{"n_layer": 12, "d_model": 384, "head_dim": 64, "d_mlp": 1536, "vocab_size": 8192, "qk_norm": false, "tie_embeddings": true, "init_std_down": 0.0, "beta1": 0.95, "grad_clip": 1.0, "dataset": "wikipedia_en"}
MLP neurons of a small language model. Each row is named by its layer, matrix (down: output weights) and neuron, and shows model dimensions 0-127. Each number is 500 + 40 x the weight over its row's rms, rounded and kept within 0 to 999. Numbers have three digits each.
A block is one neuron, or neurons of one layer that tend to fire together. After each block is what it responds to, as a language model described it from the Wikipedia text at the highest values.

L7.down217:398564470549481500457537493522461480455501422524477574520521500562517521471547415525493557524483509518449540481517496434503564441540506518509560567489526478518481458491515447486451439475507478452501534534426467543502469521503509479458497462471524507549533374473508453538488537429476465518536507495474470421501454487487456524458485464488517448522492514483485553547487553523440459543475
L7.down307:491461520507561479497508474478535511496478511487518521502501442479552469453472479557589541476445528566453541475465585452472437439499480524513609523532495529507519532517537567451557506460549444519466536584473499503507530493538421431518534485539514519500530540550519459481471509510533523434531512425497536527558452574462460530478478445535406472507523473544441537522490495470465503484451
L7.down586:495434415474541428505510493491539468470469476534467588476468622542482517464555526563509514510463519405459457492511446539532444446491520525504459473499554485495518533492600521490488443577568520415443555460467549530534481495459557420506451505518529476534464448545476520473515462464505478536451515522519516484440444489484525493496459495491504446513499514488418467481527473463531443440502
L7.down612:478471497472444513507491564481493443533517503469518528449527573460440534506575487544540519464532553456475582424457512515531503492555439534484458463519523502476524559493435467517454525519545505496548509457530510447519530455496411508464536537497479486470466503494516545563492459523446440470519512502520543481536571510497492479455522495528510583463540534474468540571534583573468484457482
L7.down998:576583454501571508492494427572505552547452512528522506503556560498489405472531495480528561515489451510492500458462450557470495494437454572537485589502445468485485567506485442483464469545488379463465515485556465490541500508512481452493543536512562512492488465529462491593491624505558524521600505455489521556510459524471510502420532467594452461502552610502477490517512482483497501591525
L7.down1252:519469475501498456503451453557488466478483505475535464532487521533481486537520503501558484520481448470491440476522500438508531482490558572457505455512523512535473505409419503527648431441452450517470453420532551461531520500531472518472485440431523467495414428519526494532500522521556435395540447493471471488536470512483397433473537458464494427491611562588518455454444463496519503506472
L7.down1348:536480476456504513582497539434468520591441448575581465485468580543531502566499488517568523480417473482503546534529415515554524496450502484524452466418510468556551386504545542517481514462466503511558468465536557552502518449417492544517460493480519513548529483509494492466456574546507480505486387491505483481447569500546499551524509528553506481508541490472498493566521500494491417512483
L7.down1463:504475520512523474487549531490539536504490510503522458520515493495441489433506455491584523512474532492527501472486442588529354468463546532512483484633478548500497474419530510471515500449491512407482471522505524430520539503577481500480562508522567473504443447522499493489518511470600472544443504560489499540482458451504469589464462550522503530419569445483466511553462518498493385482460
Spanish name pieces

L2.down40:560470494479495545471561487421509546571543555489523472429412549485528422521454468590469438508460498429510499489510483549495480529553503529512504536542536483538543489455533616565510477516520428510516486509493496428530493448510465448543543438537538516554553565533443554530512505598548489545516505513461520486527591521483500466471507427469488544552517456488445508503484511463540460515521
L2.down144:471414499502479488506444461498558463455487495480443429545564490504534485537447513445537468550496518493530558494547517485545394524493470503519458594503506506560518516468480484515500458518462486566410495552505538562543487520550512489441511527524592465531540461531559482447551481560552464528456552516518469534491485518499507471450525471490457515510448464483459453473470457557498441562503
L2.down148:437543565513482486506526474509503476473536501467476490495503533506514455499513506384535436493551523463519462418515470405565526613469542506539505539450428517513472491464462456464449538532507544537391469535468478472486509408550518445510535488544453507492531475508578480569509484524496500549541456543498516489469515524514462558441551473522584488506458546548555532510502531493453473509495
L2.down233:485450465518417531466514491458513495481466455474463510464463585504485473474497501487432475550554589475415490482500452520531496476473471503505486518535555474579524584494545513409519476480421527519494580532492480505422475533534581498411498478487510531507588605512488473452502524513513471577528560529548501538498524530454582560470530508482508506464488532429447466497465531500538487492499
L2.down237:605498467531522477455444491572459517562528491508451474497472481522529460451448534539528474518418508452415501464545518466529580460533443593477474485452524451559523492463521554545535496441446442513474440453488463474540536477496481529428551534454479473463438504543570465495497494587538534474488451545471453483508455511528545518518513476462452509539511508525491500472541543497524471512492
L2.down369:524504476552447520490474475478522534511528459473505504550476499565460415485537436465475496532562471537532426499413467499564422488518541516572550553468491507487534580447526499480527533564518523516507535516569541484530488433543537517518526467547495507420485515496472496537480455433496482526515521533538476549460467461556483492422544513586459416469544491446526532508510489532523488461473
L2.down642:471519518476465493395426473473527523557479483457541462553521446469473460553467477465500518548495465519481491531523479449514466476487476558484460522603548539476444495471511497568460551548516516510481516528508498486539474429506518489493485435509471560585488456574535565519526439451402500565531458481541447543477447545492480487476499419476509508514500473426528466486480453451524546495567
L2.down1228:546482514470469494503569493564446536469502503553563458534539473438451440508479531474497505510481491518488454464528514424469520498500539504481509521499554480439502475503491475536470515551484565492492478507514472466478474427523482463526523475492470498554490505434534479508490576444415452488540510522471521477447503511488523488508455470543499555518492460543496479419494499589489428417518
Clause-ending commas

L7.down281:554445486554528540470497581483527496440527494442523428528546522537503478499443404453397521497541533549525531505539481573498541512493487514499544436535501563504498575451503509513606517545560536480430569527548500465488603435518525486480477519554517593522428465553508475457524537482532485533506507545502546552553525464496522522504496535530516474497509495435545508537470535543491492564526
L7.down446:580503531468463574502548560479475460570515482513467498529507506479512529529438475413472533491521447511482514531487570527516538575461577476504494531436511508508548434461567445497540556480550487464522480547488517439501552481441492499477477451516486535503508563507494455530521467492489485517502477495471588493490472474519531519488510523421531466513544521508505504470431509488505499437482
L7.down914:571423475430502467498502538485530486465506517553540455504513424513515458544443513516468451503560550532483556476464544563495515566479507507548563513531565490516445505564516445516587554420482461490492442512474537482538548542509566459492528522549521473525512445502470542438522464473501465532491512529489521450516514485522482427546489508524477545533469563486514483509471533513513549468491
L7.down1078:522522471516433507540510510487502555566497483488507470522438456517403508527547516501478496433518457488569505559499477443485567513498520536578546489521590522482481485573534533502469484483582510497437489523485466453491405511481487503512533518495471476483483529532517528519481530595530468489486530512468512521468521510517417450545501537512487519513476579562554461510552444466547479465484
L7.down1102:463472595424436516493516515568485478506446451549548483557534529552552485462496507482501451493500551507495477476551490422509477502554451531487505439448495502524491450528505479469472533505502486488550522463448477526432513481519474426542485446508521502525428502471545496480486588522536452439536479472480456471483446484559554426464492452461497454509445514475407550421560445476494478533476
L7.down1129:516470546568497488475547485483516558501500529468507501515532491422484561506415517475473479538515478553463528562499505487491534473570497593439458503479485573469528545524527468537548453499510485448508500459478448458517456481433488464414399537492535464569485465543533515520430394525467450540502503554493544542490440537466488465461536547541533459496532455441497467533504484451575489478525
L7.down1288:507484461509504447537486530539498508456496555519504506510384504481523508480500521499597454483517529447492502471453461515490449553519482463424511497493487533482483551514527506492523457477491501541441499492517536534502426526542456511515463465577545463496536509475503474541446500530475449586517530551422512444519468431499409529539504479556433520496520508516449523522472552514566437496483
L7.down1480:474544501464527495439502526514513481515481540575527477487496465484502543526503469498433552547520511521583510428474499441490452542514441508546549526592490511578547522551495411459414468534476522454542493546479464540565435559509492515547435536487544437536506536536497579476513418519466502529475549469460520521468466458500483510453549467543431532559508518521506537530544527553515417508504
End of noun phrase

L2.down77:512553497536455451455471462477458564510541478508553406556537464510474518463499470439532526469497469504462478509492528433460422490442485480526471442448490496559585511448518525535434458503488563529491491559437551435552532482540472490500539511536569506568455556469558425524484502470496456397471501514506477513566452492507437476503487553502439451521510543478511504496465480607556463586511
L2.down300:480481451449477544474467524465508521447427460463507523434482502507493500551486541492461475435436474464467559418504457438482444541557592528451490514517545499488492538590516493581535509500580510478493470545514496499426506469478523517480516516490496505424584495517471503538500502496537545517536526497524509511499535551559497484445531511463502513483504472493497538500475482476507503410536
L2.down315:483512470487491406523557578462514497513533459519522438507488453512550457489494484575550512456474486382573568444546475500480488463494474561537474485491460479521497429530501554564487527475454496506571594502512488533437538424485542413443483452481426445574489505514529524447516450513500577472497458489533501529486532492525481556594486453476470453432540440478529499528485486462522515493533
L2.down545:487511484503491488500466559507533547446418536496493470472496425501502527467469452503481486495505453450481526491568504481482506470467481505434511540443495511462513535545443535477529542477593555484509447519575492492589468495517504483470436475454580420532571498496450498482488546510504472534613457489405449506499523426528477536491580504498450508469505500512469468488475401542536465533458
L2.down569:537521525454525468523511503531498472548523507507424463497470513530515472512451546522495505493460541519527496545507590534560507503516442514491461480480508455429499518505455532538495478607494477502485481485555501574450597429569519504522538552541456487519443494475470483505535447488494502496512510484476499565510513482495483467456413462478490482437472463521478535476575451526517441555465
L2.down764:469517455558432545541516543486464546500519443531457459458524520482503463490517492455490472526466427469473427495450487533394517450474524553477534485540479509537580563481533508576546536425493590600542463534485414495540549501527466511542482520532536465486442529499414501484454485501472501483526464496546475530552447483527488544499486560440530443462507485491499475528470446540464450490463
L2.down869:489560561455533539594453569472503605483524557506459524522462446456448561450518420525502480480456387564521525521516473573444549484478523572451493514498527448559507483574466505529539503492528556475483424578567494442516544440405466535523462457487483507543558479591505563477472539533425555494515494516537485489496466513510509573545497488460456500548498482519552522546467511484541521500525
L2.down1080:577492506518491495510532442532508525542518471518529491430494534567503441490513556573513546495458425435421457478516478521532467512528546504505475512551502528441444518545486459521553405465507479445522485553520509534521536530470502504479518430539529503493510479565492479541523562480500572485455545510495540439463507510534544427439520495491496525484512460452486485560495479545507429514481
Romance name word pieces

L3.down644:487523542486541478558491533496427487492531570498592439530443549501495522499423503470525515446445526479531452475489461495511498530554509576494452490518572492468559461461511575490477539433477526456576495516488524452529449559501413529506464496593481492485455543512527521523517506496519526441567563459524494468538471517574515548481429517520437529445507526494496559488428465527539478443504
Proper-name first fragment

L7.down269:515462486497516503492570505484513480601500540582540471485482499535568503544497497470486539474501482498592528441484467530537531511511452633516431484506497522494539497567538591521538466515480439540525499569508547559511488521511491470546520532448508427465466486556559443514502540555563471477586524524482509509491436469543427535491553539544435449492513503504459490501473512485511560551450
L7.down288:535435461554524499453499566518552404524488561496469520450468423570573471496509454429507545552491452522497529571535468414480513579521501505496484474498514460491526490469448480453409464492497505510470478493505576598532515510571500550438510556477488507432459467411532437511561465512450470527516522422517485498494479564515557507422496548540500508529526474521482505459491524456506528527471
L7.down415:425507520543420471533550493498510542506521495457559471521555568540499480524529563437504432534502442479496504502497489518512432518486437515455508546526506538562509582479578579513513535423525481452494512558498454517550446571515466562460475499536526510541420507549456488503485451445422513472487465430571545470480514478497485452493573497470448459481531488511464509512484435532462457515526
L7.down461:519469516484507489493469464543487475528545506492509443561445518520524524526511508402496498470444485488578533534487478487562557534516486432562476555448544566476522484524436469531444469490483517505447536520509492523490499470511439498511462494494496491434503441577520491493510493514423528453532549477462460478466458552575499532424538575459502491510481437481538460544551467411523484548433
L7.down749:493553506448550450493502553529539464575518571523542489509458461444538543479473438413454541507449485510493438548472463430506463541543448520508487555497505541525552514536472585480565515459502476464452485530508540541535502507530506568452515553513509445475408551500524563518493437472508435503476490519568478474566452522536559512518560505514386484517438442455526546495515442533440479547518
L7.down1193:440542537486483470511505524532430488466438494431473412483461464507478468483541488576524470535505534400476558522468539516521520525554440497423512599545427543509494480497511443517484504510458467472399585510514531589497486498547556528470522450480492547520583483545464547470512475413454533468545533509470524450494469535513443558449503426509552501551454483488546514512512497515476504474504
L7.down1409:470504493584522512467474465495492470468526517519501500555420580525525516521457534456488520511503468574594512537381451520477575527500469496592575481424465606537506500531458472485446496444531498556469550528474501546493571474539445430602510451543416487461483436518449457534508517517489525480474516493539473539481529545568450540491445527469470477448529537473469460429533436522486538495510
L7.down1427:519473458443539462528477534495506476493521549535523486561464536396544561487505510509552487530449475504457509540494489461495509487522484515495548559471476461461554506488499470531501436466504539421431510536515459492466500530543484536502505451450491509476530431500485501505583470526496499506457421452496518523497478491561495514482590568428449524448454449477409494513557514496502496542511
Person first-name openings

L3.down415:525492465510467516524477460476431482552504397532453562468536567478465481553553477535450530453503453466474519542471480457492455525483560533497485509456459516438461550478464440460479492560477490547456450525472502520514499487493478396534503408453512405434497555541458444479522560610505508481494540489525540476494547561480510535548483486545544543473525530429483544567607523457542458518461
Mid-name word pieces

L2.down27:520512510478459533482489454509515403474560584434513532485507485532434546482519481515534474495444507467465521500534505490535431508463448515560472519564455512548496504553584497456521574528426472506508522472529554501546501447595446524489479533511508519528511488424450509573452523478469504533530462440515538474445586502433450535477526500431464481540491493466464456521534477466496520505494
L2.down711:544482512507497498525552472527435496446488505490515524402477513475470506518554506481600484532563446496492466594427482484484445478423515510540505458502576511541533523469481493555531543495557499448453422576556499473448444526488484546494431476511562513479502511448483499496435616522516482419537471552495462441492496436443528513510500558441486491514520521479489473513470447508485443530583
L2.down747:548518486488516609490473501453487435508593485457496495500483562506501518457475512466472556518502399546504432531490488506523432404542529506487487455546494524493478517515519420492508500491523457523460497451444476490512485525518507496445500469435457469470427577492483500524577427517533495501483494420508461447537471514434466557523503489490479448467497445450537517477503511492459428453513
L2.down967:523515446498430531433503525445512502487527487472585452474440537484458488467534494482467403507507498520594518480547532491518485514491464541510444571506520506531546453509485504562500509473548465522495443519538486451527491474474492440534524452515464543546515471506479430537528588456478514527581481490493526502518486545509530478537468550449514487510475519545507549530447466559505557510503
L2.down987:468484531538488502530497550502479508526451425461527419540434492493515478475511473469607507489460520443492481522522443525533494502546447559501474559538523488481444497468511527467541450520468497570482481470473499447533501476437491499535501495531504527513414523476567492446440481483506485462583531466489484451490438489515534504606471574475477573457487457479520474531537482477431513431435
L2.down1306:486553574521557497500489541437530471470545502481575480528490550541457505575480437455543487486475468451529526417510528494458486450454501545489461462558527521456445476409471501531508522481490475503482535518510458507499483486437452461494471432421509541483465502524543528533534538495459510515464610581518514525556548482410608521501527481537480473542528515548494515562434443511511599491497
L2.down1496:538565466509487511423513430499516532518513578499501493463503484496506464499523415532583517492497447507444527507501517501470436459532534569497475508523452500538492496504496458540489443526515503533498473533537511476523502548526513453542462474503518474434540471543470488524478518507427461475577520437519413465458499395546440507468522452421513415612523504460525510572432504398486525477504
L2.down1498:470481504566588568523495524548433538503627502526496491470513548487522486547478546511501500570469503506466465502483452465482508482512478512487581534484478494471521476531469534529481498422527550437493417449427491456476470499491528524526489444459467518438428545516452472516497561506479384480472512524476518531496489494540487529430429516548566569532528485475442486535594495605516489498529
Capitalized name-start fragments